python train.py --init_std_o=0.0 --warmup_steps=200 --batch_tokens=32768
MLP neurons of a small language model. Each row is named by its layer, matrix (up: input weights) and neuron, and shows model dimensions 48-111. Each number is 50 + 10 x the weight over its row's rms, rounded and kept within 0 to 99.
After each neuron's rows, "fires on" lists the tokens most often at its 100 highest values on Wikipedia text that the model never trained on.

L5.up555:51 37 42 54 56 47 42 30 46 20 47 38 52 56 45 34 53 41 47 33 43 51 46 63 51 66 49 34 51 46 67 42 65 53 37 59 34 39 52 66 50 64 50 66 67 51 62 54 45 52 46 47 60 50 46 59 61 51 62 41 59 46 60 73
fires on: "1", "4", "5", "3", "8", "6"

L8.up527:64 46 37 46 59 45 37 44 37 59 57 38 41 35 48 43 42 55 47 46 55 56 61 38 29 45 56 65 63 48 42 63 52 52 55 48 59 30 33 41 58 62 58 30 59 61 39 44 30 67 45 50 66 52 31 44 60 37 43 66 56 54 52 64
fires on: "=", " as", " in", " called", "born"

L4.up310:54 45 25 54 43 48 45 65 43 64 64 59 77 54 47 55 47 60 43 37 54 49 33 50 45 50 44 46 53 46 61 38 39 51 46 41 52 59 48 45 55 47 36 51 60 57 42 58 55 48 51 64 58 35 51 70 60 58 66 62 66 38 46 56
fires on: ":", " •", " Language"

L5.up372:38 35 47 42 50 56 58 52 48 41 53 46 38 54 50 54 49 34 63 50 58 57 48 59 42 45 43 54 41 63 55 62 31 58 16 47 46 34 53 58 45 55 57 49 46 60 41 56 48 57 50 37 73 32 38 67 23 36 41 61 53 65 47 74
fires on: " ", " |", "-", ";", "or", "–"

L2.up190:49 58 57 53 51 51 41 47 53 52 30 46 50 61 48 50 44 56 60 43 55 45 53 67 39 39 42 49 75 43 50 52 57 53 36 55 62 51 47 50 70 44 47 48 59 42 55 50 33 48 51 60 51 60 52 43 39 49 34 72 62 64 47 48
fires on: "le", "up", "ly"

L5.up196:49 40 62 47 51 56 41 44 45 57 47 45 52 84 54 31 54 70 42 54 40 50 45 54 38 40 61 49 74 34 31 62 70 43 55 32 44 37 50 50 71 45 41 48 44 42 31 58 55 63 54 61 45 38 57 49 62 56 59 52 62 38 51 46
fires on: "ing", "ates", "s", "es", "ations", "ring"

L8.up137:49 27 52 52 52 35 43 30 44 67 38 65 48 58 52 47 64 40 50 50 44 56 53 43 40 66 56 57 48 46 44 69 57 48 61 61 57 44 49 49 54 56 48 34 57 59 53 42 46 50 57 46 53 40 55 56 48 53 64 64 40 69 47 39
fires on: "1", "2"

L8.up179:50 37 39 58 49 47 53 49 48 48 49 49 47 59 50 64 47 43 53 46 48 54 44 47 58 64 45 43 33 48 52 64 44 50 47 45 41 70 49 54 38 33 62 54 58 35 61 66 54 31 45 55 66 40 68 67 52 49 34 37 36 60 42 76
fires on: ",", " po"

L8.up549:71 45 32 62 53 42 52 48 46 26 40 79 43 48 45 56 39 47 39 45 62 34 61 56 23 42 61 68 50 57 46 66 53 58 50 62 40 50 60 52 51 56 31 53 59 46 54 56 40 57 46 51 46 44 58 53 56 72 52 60 39 43 24 39
fires on: " of", "al", " for", "it", "ad", " from"

L2.up205:46 34 42 42 33 54 55 56 50 36 49 45 55 38 44 57 39 59 57 46 68 53 44 37 76 55 53 48 53 40 46 39 38 44 44 61 32 43 47 65 52 53 47 62 55 59 54 49 41 38 66 42 43 52 58 61 52 34 52 49 45 45 40 47
fires on: ",", "emporary", " great"

L4.up563:50 42 62 68 48 34 56 59 67 60 57 37 67 66 62 49 56 51 47 53 42 60 35 62 39 48 69 56 33 53 43 67 52 37 36 60 51 41 49 28 38 59 49 46 55 47 44 30 48 41 48 47 39 64 62 70 55 51 49 44 53 60 34 49
fires on: " and", "-", " but"

L4.up468:53 41 48 34 43 62 47 47 54 30 41 58 50 37 52 66 59 51 46 44 49 40 60 50 54 63 43 50 55 44 45 48 40 56 66 58 58 51 56 59 53 45 58 69 32 56 57 46 63 34 50 43 52 40 42 67 44 48 49 58 23 58 44 58
fires on: "\""

L5.up447:37 41 35 44 63 38 46 75 52 51 53 46 47 46 62 56 35 57 45 67 39 61 35 41 56 44 47 48 62 39 50 56 41 42 34 55 57 41 47 70 50 44 60 39 50 49 59 41 51 63 41 48 43 46 54 70 42 30 57 53 41 54 42 47
fires on: ".", "History", "ed", "5"

L2.up550:36 60 65 49 61 38 58 50 43 60 64 49 54 44 60 40 49 41 28 58 68 76 61 49 34 62 61 44 61 63 62 55 43 65 52 61 63 62 61 53 51 60 39 53 61 45 48 33 49 40 52 49 49 50 54 48 44 46 44 24 44 56 32 38
fires on: " there", " home", " sh", "ah", " land"

L6.up338:52 60 52 59 38 60 35 51 39 36 58 37 48 37 59 68 38 43 62 45 40 34 61 58 57 44 36 63 65 50 36 64 46 53 40 59 58 43 54 40 53 36 53 39 36 61 45 66 45 70 40 37 46 49 36 41 47 53 52 41 42 57 44 52
fires on: "\"", ")", "e", "ing", "s", "d"

L2.up530:58 43 44 52 50 53 43 43 48 17 58 55 64 41 57 64 50 43 62 42 41 68 74 49 41 73 57 49 53 34 43 32 43 51 68 54 47 52 40 52 57 25 51 57 54 53 47 34 62 32 51 66 59 50 56 46 53 50 35 65 52 67 48 62
fires on: ",", " that", " by", " def", " and", " whe"

L6.up37:54 39 51 42 42 44 46 47 44 51 46 54 42 30 59 59 60 57 44 60 54 52 42 39 62 60 27 49 59 50 77 58 58 55 52 58 31 53 40 55 56 53 47 51 56 50 57 54 50 43 82 52 54 50 39 50 48 40 48 41 56 57 52 54
fires on: ",", " over", " |", " /", " against", " in"

L6.up580:59 41 67 40 56 50 42 41 53 28 56 42 44 69 42 42 58 34 42 51 40 37 67 48 62 48 47 50 60 58 49 43 69 52 38 47 54 36 54 47 35 62 48 65 34 45 52 45 62 50 45 70 59 45 64 75 56 46 58 55 52 56 44 51
fires on: "0", "6", "1", "2", "7", "4"

L6.up139:49 36 53 65 53 61 50 50 62 59 41 65 56 59 62 53 38 29 53 40 52 47 56 60 39 56 57 46 43 51 32 59 30 22 49 59 27 36 47 60 44 54 58 61 53 47 48 33 52 51 47 58 52 65 37 48 34 32 55 40 50 56 43 33
fires on: " of", "or", " and", "ust", " or", "ur"

L2.up432:62 71 45 42 42 46 52 49 63 64 21 64 42 45 52 46 55 34 62 60 59 46 37 44 56 41 46 41 42 55 51 50 59 50 50 47 36 53 51 43 58 49 40 72 53 49 59 75 46 59 56 48 66 53 53 57 53 38 37 54 64 29 54 49
fires on: ".", "-", ",", " of", " he", " and"

L3.up116:62 41 46 43 53 47 50 49 40 66 47 45 41 41 63 56 69 40 56 72 40 72 45 50 57 48 46 56 60 49 66 63 38 51 66 46 28 46 54 66 30 52 44 54 37 51 79 54 53 53 37 61 51 52 54 53 54 44 58 61 29 50 60 60
fires on: ".", " .", "\".", ")."

L5.up35:40 41 48 43 41 54 42 63 40 56 64 56 60 56 50 55 46 40 56 60 55 67 34 45 41 45 40 48 47 45 38 48 46 55 76 45 46 38 51 46 53 43 53 48 36 27 50 70 40 62 56 58 40 52 51 53 52 51 52 51 46 39 50 68
fires on: " of", "alf"

L8.up431:45 64 62 32 63 54 36 56 43 57 59 37 42 34 46 58 41 55 47 44 24 44 60 45 51 70 46 42 54 51 39 39 49 56 45 31 43 37 50 36 38 59 50 58 42 34 54 63 46 49 39 32 59 56 41 67 56 46 56 48 40 39 45 49
fires on: " |", "2", "0", " "

L4.up112:48 42 49 55 45 36 41 60 59 55 61 43 40 61 46 21 57 52 40 49 50 65 66 40 49 73 65 53 63 38 56 66 39 44 45 54 54 48 63 57 39 39 43 38 51 43 52 62 58 60 53 55 66 41 49 55 48 44 40 39 53 48 38 46
fires on: "c", "C", "K", "G", "H", "P"

L5.up77:50 58 43 45 48 40 68 61 49 64 37 59 50 34 54 42 66 39 53 66 42 57 52 33 75 48 54 47 52 50 44 45 57 35 62 42 55 53 62 32 42 44 44 70 67 56 54 59 36 70 48 54 61 42 49 45 47 42 45 77 66 45 62 69
fires on: "ed", ".", "ro", " (", "akh", " sub"

L6.up507:58 51 32 42 64 53 51 34 43 38 49 76 65 62 58 54 49 54 52 52 55 36 48 31 45 41 61 45 39 43 61 43 36 49 46 49 48 45 47 27 71 55 47 39 57 61 40 58 58 52 46 51 73 48 67 60 51 63 60 49 41 57 46 45
fires on: " of", ",", ":"

L3.up340:47 45 43 46 50 52 67 52 35 28 48 74 36 46 34 66 40 46 41 58 60 55 54 42 59 46 52 49 60 59 27 53 48 59 50 56 38 32 61 44 57 47 51 51 61 62 45 52 43 64 57 42 61 52 55 46 47 58 45 46 53 59 48 61
fires on: " World", " of", " National", " for", "'s", " Museum"

L4.up162:52 44 48 51 40 52 43 61 54 59 40 41 49 35 51 57 61 48 54 84 44 46 43 51 43 49 71 55 45 48 45 58 40 67 40 51 44 43 45 71 41 59 51 74 44 47 58 43 47 58 43 55 71 42 41 55 51 29 51 46 43 39 29 75
fires on: ",", "."

L4.up165:49 31 61 46 77 65 48 49 41 57 41 40 46 60 53 68 52 47 45 30 46 57 54 55 41 29 67 55 59 55 46 61 50 56 36 55 32 43 48 46 41 35 35 45 46 36 61 56 43 48 55 44 42 46 56 54 41 52 33 59 42 58 43 42
fires on: " for", "t", " ag", " in", " of"

L2.up632:70 54 41 39 29 35 45 56 53 56 45 43 60 61 35 54 59 51 57 44 43 44 44 60 46 55 64 42 60 63 53 41 52 47 38 43 25 37 59 68 48 63 30 47 59 49 61 33 69 54 39 49 44 51 52 53 65 54 53 44 56 30 43 53
fires on: "|", " |\n", " chron", " Succeeded"

L2.up9:60 37 49 46 41 44 43 47 27 47 51 58 45 33 44 49 45 46 60 59 49 56 34 50 47 47 64 57 51 49 59 46 41 68 60 57 49 47 52 63 40 40 61 54 40 71 57 52 64 50 43 33 67 47 44 57 43 39 60 56 31 53 47 66
fires on: ".", ",", " while"

L4.up43:33 37 51 37 61 55 37 37 32 69 39 59 37 64 47 34 43 53 61 59 53 43 55 67 51 44 46 47 70 50 57 68 58 43 67 48 48 50 44 42 60 59 52 44 42 51 46 44 54 61 40 52 53 48 57 34 39 49 47 40 57 51 68 42
fires on: "es", "ates", "ok", "ograph", "ed", "ing"

L6.up234:33 55 54 63 47 41 53 56 44 59 57 63 49 58 52 52 61 63 65 67 41 32 27 50 45 48 39 56 46 45 43 43 54 39 55 42 22 43 45 53 54 65 45 58 63 41 46 46 30 47 34 62 43 60 48 36 58 40 62 49 52 52 48 46
fires on: "v", "u", "ur", "or", ":", "re"

L6.up503:54 46 50 45 56 35 47 47 31 45 42 62 43 63 64 49 56 40 43 34 45 32 46 37 61 50 58 52 36 70 56 47 52 63 50 35 47 46 58 53 35 60 63 48 60 45 41 53 53 37 47 47 62 38 44 54 41 39 51 33 34 63 68 59
fires on: ",", " a", "w", "p", "h", "d"

L5.up386:26 54 51 40 61 54 58 44 47 60 55 43 35 42 52 42 43 48 55 45 42 56 32 57 65 50 51 39 42 73 70 59 67 49 54 53 42 39 63 40 66 46 38 54 47 55 42 50 54 35 42 34 61 23 44 41 55 47 63 46 53 42 46 36
fires on: " He", "He", " he", " who", " We"

L6.up451:51 59 36 45 33 44 44 65 41 55 58 47 46 50 57 39 53 56 52 33 54 47 66 64 36 61 30 39 70 49 56 57 61 51 65 52 48 69 59 46 38 55 38 39 48 50 49 64 48 46 44 34 69 38 55 59 49 45 56 42 30 33 50 41
fires on: " Gu", " gu", "wh", "Wh", " ra", " new"

L6.up367:64 57 43 48 35 40 36 32 54 55 53 59 47 58 46 36 52 51 44 51 50 45 42 34 35 46 60 60 37 34 43 51 65 41 61 59 46 56 59 42 54 55 66 56 67 51 50 34 52 48 43 53 49 42 57 58 41 46 62 61 46 60 53 37
fires on: " ", ":", "1", " (", "2"

L3.up613:28 38 62 39 64 44 51 32 52 43 49 42 22 51 41 48 58 43 53 38 42 37 57 53 35 49 56 67 49 43 60 42 40 58 42 51 40 51 57 64 39 59 38 53 57 46 58 50 53 50 44 54 46 42 55 57 45 31 50 44 64 59 59 61
fires on: "|", " |", ".S"

L5.up150:50 37 42 62 61 62 54 52 44 50 52 41 51 55 53 37 38 39 48 51 49 55 36 49 64 44 39 46 47 33 49 48 48 27 51 43 52 67 51 53 60 60 48 56 55 53 46 36 52 45 39 71 75 63 61 65 61 50 38 45 46 54 43 50
fires on: ",", " to", " day", " in"

L4.up76:42 60 64 50 49 61 56 54 58 51 50 52 51 57 47 52 14 40 37 46 44 53 56 49 56 42 61 51 58 57 57 59 47 48 30 20 56 56 54 42 40 42 54 57 38 42 45 61 55 52 69 38 62 47 51 70 44 39 68 42 61 64 48 66
fires on: " |", " details", "down", " were", "per", "les"

L3.up509:47 48 49 49 39 37 52 44 53 33 25 48 42 56 48 55 43 09 57 66 59 58 46 50 74 41 52 36 51 61 43 53 60 30 47 55 34 49 54 38 62 43 43 63 52 55 58 49 29 58 53 58 59 54 43 52 48 47 50 35 71 39 41 60
fires on: ",", "."

L2.up516:47 53 48 42 66 65 66 39 30 58 49 49 39 61 49 82 61 39 38 39 53 51 31 52 43 46 45 34 32 62 53 45 38 43 36 50 44 41 54 68 40 48 66 52 59 38 47 54 32 67 44 56 52 52 50 56 37 40 51 41 65 40 41 65
fires on: "ell", "ert", " po", " track", " di"

L3.up323:49 53 67 45 54 55 75 52 34 46 57 48 24 44 52 43 55 33 52 47 69 46 43 65 50 58 44 42 47 43 51 57 56 70 41 55 65 46 52 62 62 60 49 50 35 72 51 51 42 70 37 55 49 47 52 62 25 46 38 41 66 43 34 27
fires on: " season", " place", " game", " play", " played", " tou"

L5.up385:34 46 48 41 39 46 85 69 42 55 49 53 46 57 43 58 34 49 51 66 57 53 53 43 48 62 36 72 36 35 41 54 47 36 52 57 40 69 56 53 66 70 62 50 57 64 37 35 49 48 45 64 56 58 46 61 71 30 55 51 46 38 45 53
fires on: ",", " ", " place"

L4.up49:67 44 48 54 57 61 27 37 44 51 62 42 57 50 59 56 52 43 55 48 42 44 63 47 64 47 48 39 45 49 41 42 56 50 54 51 53 52 58 53 46 67 39 62 58 47 41 46 73 51 34 32 64 53 64 75 45 50 63 49 49 56 38 57
fires on: "2", "1", "6", "0", "4", "8"

L6.up243:50 38 42 66 51 39 72 65 53 75 60 55 45 61 62 39 61 40 49 53 54 44 56 49 50 64 54 63 61 47 31 52 46 37 64 42 39 45 61 56 42 53 43 62 43 36 48 40 47 60 36 56 46 57 53 51 53 28 51 51 46 45 61 43
fires on: " ", "ust", "v"

L6.up75:47 62 36 35 56 44 41 38 44 54 51 71 28 35 58 42 45 58 64 51 37 48 43 49 42 41 60 42 47 55 66 49 49 58 40 54 61 51 41 47 43 53 57 52 37 65 48 49 51 50 55 46 64 64 50 53 41 55 62 44 50 39 65 64
fires on: ".", ":", " against", ").", ")"

L4.up332:47 42 41 45 40 61 58 44 37 54 47 40 54 59 56 45 44 52 56 43 51 54 55 44 56 49 51 50 64 66 56 46 52 57 30 47 39 47 44 58 58 54 45 50 38 36 56 53 70 55 45 48 48 40 41 68 63 20 54 57 50 39 44 76
fires on: " |", " to", ",", ";"

L4.up315:57 44 44 47 53 39 54 37 58 39 51 43 44 52 60 53 41 41 47 50 51 48 68 38 69 62 39 49 60 37 49 40 48 57 67 52 56 36 75 47 43 46 51 64 30 35 49 53 50 47 47 40 66 41 28 33 61 69 40 54 56 66 47 50
fires on: "\"", "'"

L6.up245:56 37 42 55 54 54 33 56 43 44 46 57 53 60 53 52 57 60 40 35 44 54 52 47 42 55 54 40 63 47 51 60 58 54 35 58 26 47 38 52 68 66 42 52 66 38 38 31 39 68 63 56 40 48 41 55 56 47 46 50 52 46 41 53
fires on: "1", "3", "2", "4", ";", "7"

L3.up12:71 43 50 56 61 43 63 59 65 53 49 46 67 64 30 46 53 45 42 52 48 51 46 41 37 49 51 39 63 44 51 60 47 48 52 53 57 41 57 39 43 50 57 45 47 45 53 43 53 52 52 38 50 63 74 74 74 60 54 39 46 48 36 59
fires on: " and", " acc", ",", " &"

L2.up288:48 47 36 50 22 33 46 49 58 34 49 35 54 60 55 56 50 51 43 59 47 48 42 47 64 53 58 60 51 43 73 52 50 45 42 47 36 50 48 68 50 44 37 69 56 57 64 44 46 48 46 48 51 38 59 64 62 28 58 69 38 27 51 73
fires on: ",", " that", " of"

L6.up194:54 56 36 66 56 50 39 58 81 58 63 58 45 33 54 75 47 35 67 33 36 43 37 52 48 55 54 62 47 49 34 50 39 43 45 70 55 44 49 40 70 54 52 36 50 58 53 45 51 57 35 41 44 59 53 56 51 52 50 44 44 50 29 48
fires on: " and", " place", " by", " tri", "ri", " since"

L4.up496:40 47 60 48 53 50 61 54 56 47 50 38 58 37 52 59 54 53 44 41 53 47 48 38 54 57 35 44 74 64 73 60 49 57 39 43 30 46 37 73 58 41 42 61 50 46 60 67 70 52 52 47 47 38 43 73 52 43 60 50 40 51 53 48
fires on: " |", " were", "\n", "ight", " could", ","

L3.up199:71 48 56 54 43 30 49 57 49 64 46 39 49 78 47 48 40 40 64 62 34 57 58 38 51 36 69 38 62 69 41 48 45 33 32 58 22 45 43 54 49 50 38 48 42 46 49 23 46 37 41 44 59 48 60 62 69 47 50 41 59 44 53 49
fires on: "|", " age", "%", " World", " European"

L5.up639:60 59 61 58 38 56 49 51 42 44 55 72 56 60 54 61 60 49 69 35 58 37 52 57 49 48 44 71 66 57 45 52 55 52 37 67 42 52 43 43 63 40 66 45 55 54 55 41 40 61 47 37 63 56 76 50 32 52 50 50 37 36 38 45
fires on: "el", " le", " place", "ri", "a"

L4.up450:32 49 51 65 44 57 52 54 45 48 64 58 42 36 55 41 56 58 50 40 61 35 60 61 44 73 51 53 61 62 54 29 37 50 51 57 40 50 55 27 47 57 48 54 52 42 37 48 35 51 39 53 61 61 60 38 42 63 33 53 52 50 44 47
fires on: " comp", "rom", " cons", " as", " Comp", " cont"

L5.up319:60 51 55 61 55 41 48 61 45 52 52 34 70 53 54 64 44 50 46 68 55 44 56 53 54 37 41 43 61 42 47 55 54 63 30 73 53 53 63 40 56 66 54 69 63 66 35 35 32 56 38 54 67 49 61 48 38 45 51 62 56 64 33 51
fires on: "u", "h", " m", "ly", " a"

L4.up337:63 30 67 32 33 64 43 41 53 55 58 58 41 51 56 37 61 60 60 73 31 67 56 42 55 59 62 47 51 35 44 54 49 59 56 35 47 46 40 52 30 53 55 58 38 64 70 36 51 50 45 37 76 54 61 60 53 44 55 46 42 37 44 60
fires on: "."

L6.up454:48 55 59 47 46 36 54 52 39 63 51 56 28 23 72 63 36 57 50 52 46 62 36 35 43 60 48 48 39 51 53 67 42 41 32 54 55 47 61 32 53 48 50 45 36 37 50 36 53 52 59 57 41 47 57 54 40 38 51 64 31 54 37 58
fires on: ".", " the", "ed"

L8.up486:62 50 59 55 60 64 59 75 54 48 56 35 64 39 53 61 35 50 55 67 52 47 47 66 49 36 36 48 48 45 33 53 58 31 56 48 46 46 53 60 35 33 60 36 53 52 54 46 59 59 41 55 44 37 34 58 33 54 52 58 39 52 39 64
fires on: "S", "s", "c", "'", "ome", "ing"

L8.up480:61 58 29 38 38 44 46 41 52 53 38 61 40 46 40 38 59 49 47 46 56 50 26 55 36 46 56 43 45 48 62 52 51 60 49 49 24 46 45 52 39 49 37 54 41 65 70 56 41 64 58 72 52 61 42 28 49 55 60 66 51 52 59 37
fires on: " and", " ", " of", ",", " St"

L3.up162:50 77 49 45 34 42 63 63 49 52 39 72 28 47 34 59 69 62 43 61 58 41 36 46 46 32 30 62 51 33 52 48 54 55 46 52 38 44 51 49 58 77 44 57 52 48 38 49 57 67 44 47 37 44 48 49 42 66 43 65 42 49 48 47
fires on: "\n\n", ",", "N", ")\n\n", "("

L6.up143:52 36 43 46 66 35 48 44 44 45 54 58 49 57 57 52 40 51 38 57 64 47 57 65 50 40 53 56 64 57 42 52 40 59 34 48 60 52 50 55 58 48 54 47 42 52 58 49 51 40 41 53 46 56 41 49 40 37 64 43 40 55 51 68
fires on: " after", " when", " After", "hen", " With", " as"

L8.up634:50 41 59 57 60 47 33 60 34 68 47 54 51 66 48 48 48 44 37 37 56 55 38 53 51 36 57 60 50 45 63 34 57 45 31 46 49 75 65 45 44 45 26 41 37 46 48 42 44 43 53 62 59 48 55 70 63 65 48 46 54 76 54 43
fires on: " and", ":", " of", ",", " a", " in"

L4.up129:50 32 61 60 56 52 62 32 38 59 62 45 39 64 48 47 54 49 38 36 43 45 45 55 53 41 67 48 41 45 65 44 44 46 48 47 38 46 43 50 59 55 42 33 58 52 30 45 59 56 62 39 56 61 54 58 61 42 47 55 64 32 65 74
fires on: " h", ":", "'s", " its", " southern", "Species"

L5.up55:68 43 42 46 60 48 50 38 67 53 49 52 76 71 49 38 34 47 32 49 54 36 48 45 55 38 45 59 67 39 57 49 56 44 44 42 38 55 46 38 57 47 50 37 47 54 48 60 47 47 56 43 42 50 52 65 51 52 58 47 51 72 55 49
fires on: " an", " a", " |"

L6.up142:48 39 43 43 60 44 47 60 30 36 56 59 46 67 32 45 70 52 64 40 36 46 55 57 35 55 61 60 72 60 45 34 28 62 43 57 51 46 48 51 60 50 46 53 51 44 67 44 60 47 58 60 44 57 53 56 35 33 61 58 44 41 60 51
fires on: " |"

L3.up38:59 40 42 49 49 58 49 37 40 45 54 61 53 45 44 60 53 41 62 47 55 61 69 47 44 46 52 59 51 28 57 39 51 59 56 58 66 42 43 52 61 48 56 32 46 54 62 26 30 49 50 43 61 44 40 48 50 41 50 64 55 84 62 43
fires on: "born", " by", " born", " in", "ay", ","

L8.up605:39 56 44 33 34 53 47 26 59 61 39 58 47 65 48 40 47 39 63 34 63 45 52 60 42 56 71 51 57 52 43 52 49 52 61 48 50 49 60 51 56 57 36 33 57 48 36 67 45 70 55 47 43 29 52 41 51 39 52 59 49 53 34 55
fires on: " of", ".\n\n", "o", "==\n"

L8.up241:58 48 36 58 42 30 30 47 40 61 48 55 49 38 38 56 45 46 50 47 64 45 44 41 70 54 48 44 46 40 55 66 34 62 45 28 37 51 61 53 57 59 66 53 41 42 37 61 45 42 45 29 60 44 56 42 44 36 57 45 48 51 38 60
fires on: ",", "0", " P", ";", " |", ":"

L2.up454:49 63 38 51 39 46 38 36 47 29 56 69 48 55 53 63 51 54 45 59 62 35 35 58 38 51 45 53 33 62 47 30 52 52 53 42 50 55 46 48 32 47 33 40 52 49 52 50 58 41 67 40 46 53 32 60 45 60 52 56 39 64 55 56
fires on: " which", " support", " dist", " list", " high"

L3.up496:34 43 43 62 50 47 61 45 53 54 58 58 40 53 46 57 51 51 63 38 61 59 49 71 49 72 47 50 68 41 84 63 57 45 48 47 57 47 48 41 46 44 27 48 42 40 61 36 61 26 55 40 61 55 43 39 57 44 60 40 62 31 53 29
fires on: " he", " He", " who"

L3.up152:50 69 56 53 40 53 64 77 36 57 29 33 42 45 46 47 61 51 47 48 62 50 45 55 33 51 48 50 44 54 39 62 58 58 61 42 51 37 55 46 62 57 43 55 41 60 57 60 60 33 56 55 46 45 50 59 42 61 49 46 35 42 38 44
fires on: "\n\n", ")\n\n", ");", ";", ";\n", ")"

L3.up572:47 59 39 53 38 40 58 49 41 65 56 64 37 35 54 56 43 46 61 54 55 45 48 68 52 63 37 63 48 55 48 47 57 51 67 53 34 46 40 49 43 27 34 50 50 59 57 56 50 45 33 50 64 58 71 54 55 49 48 34 61 37 59 49
fires on: " He", " ra", " Gu", " mar", " com"

L3.up51:29 55 46 47 50 43 62 76 23 46 47 46 53 41 48 72 67 43 57 47 61 58 40 47 41 54 50 52 58 50 43 40 57 34 52 55 31 56 67 52 46 62 42 33 46 50 46 53 38 45 60 61 46 58 48 53 73 52 57 42 39 49 41 64
fires on: "\n\n", " meet", ")\n\n", " with", "ounter", " pay"

L4.up18:53 53 31 53 61 42 53 54 42 58 37 56 34 45 49 42 65 58 41 52 41 51 43 50 40 49 58 58 57 44 58 34 58 47 55 58 43 64 55 63 43 43 58 70 55 61 60 52 69 30 17 41 53 54 46 66 42 49 70 54 31 44 47 64
fires on: " that", " where", " when", " because", " what", ","

L4.up379:52 49 59 44 49 65 38 60 34 42 47 50 57 53 62 35 43 46 87 58 44 43 50 62 63 55 52 52 56 47 30 50 51 51 54 59 41 44 56 41 43 54 54 50 48 57 45 33 42 52 53 54 53 54 61 44 60 48 43 45 50 59 67 50
fires on: "ed", "ing", "ation", "ate", "us"

L6.up399:52 58 55 38 34 51 47 59 66 44 36 45 56 47 63 61 54 29 62 63 52 62 38 40 61 55 48 47 65 48 49 37 45 56 45 51 47 38 71 51 44 49 63 38 51 53 51 39 54 31 44 39 60 43 39 36 40 47 47 45 58 50 63 45
fires on: "s", "i", "\"", "ius", "us", "1"

L2.up363:63 66 24 42 34 49 33 52 35 34 19 63 37 59 55 44 52 43 50 51 54 47 53 54 54 45 49 42 57 40 60 37 47 58 36 50 45 56 59 52 53 46 54 50 60 48 52 73 38 50 50 60 62 50 52 30 65 64 60 69 52 47 48 44
fires on: ",", "°", " of", " enc"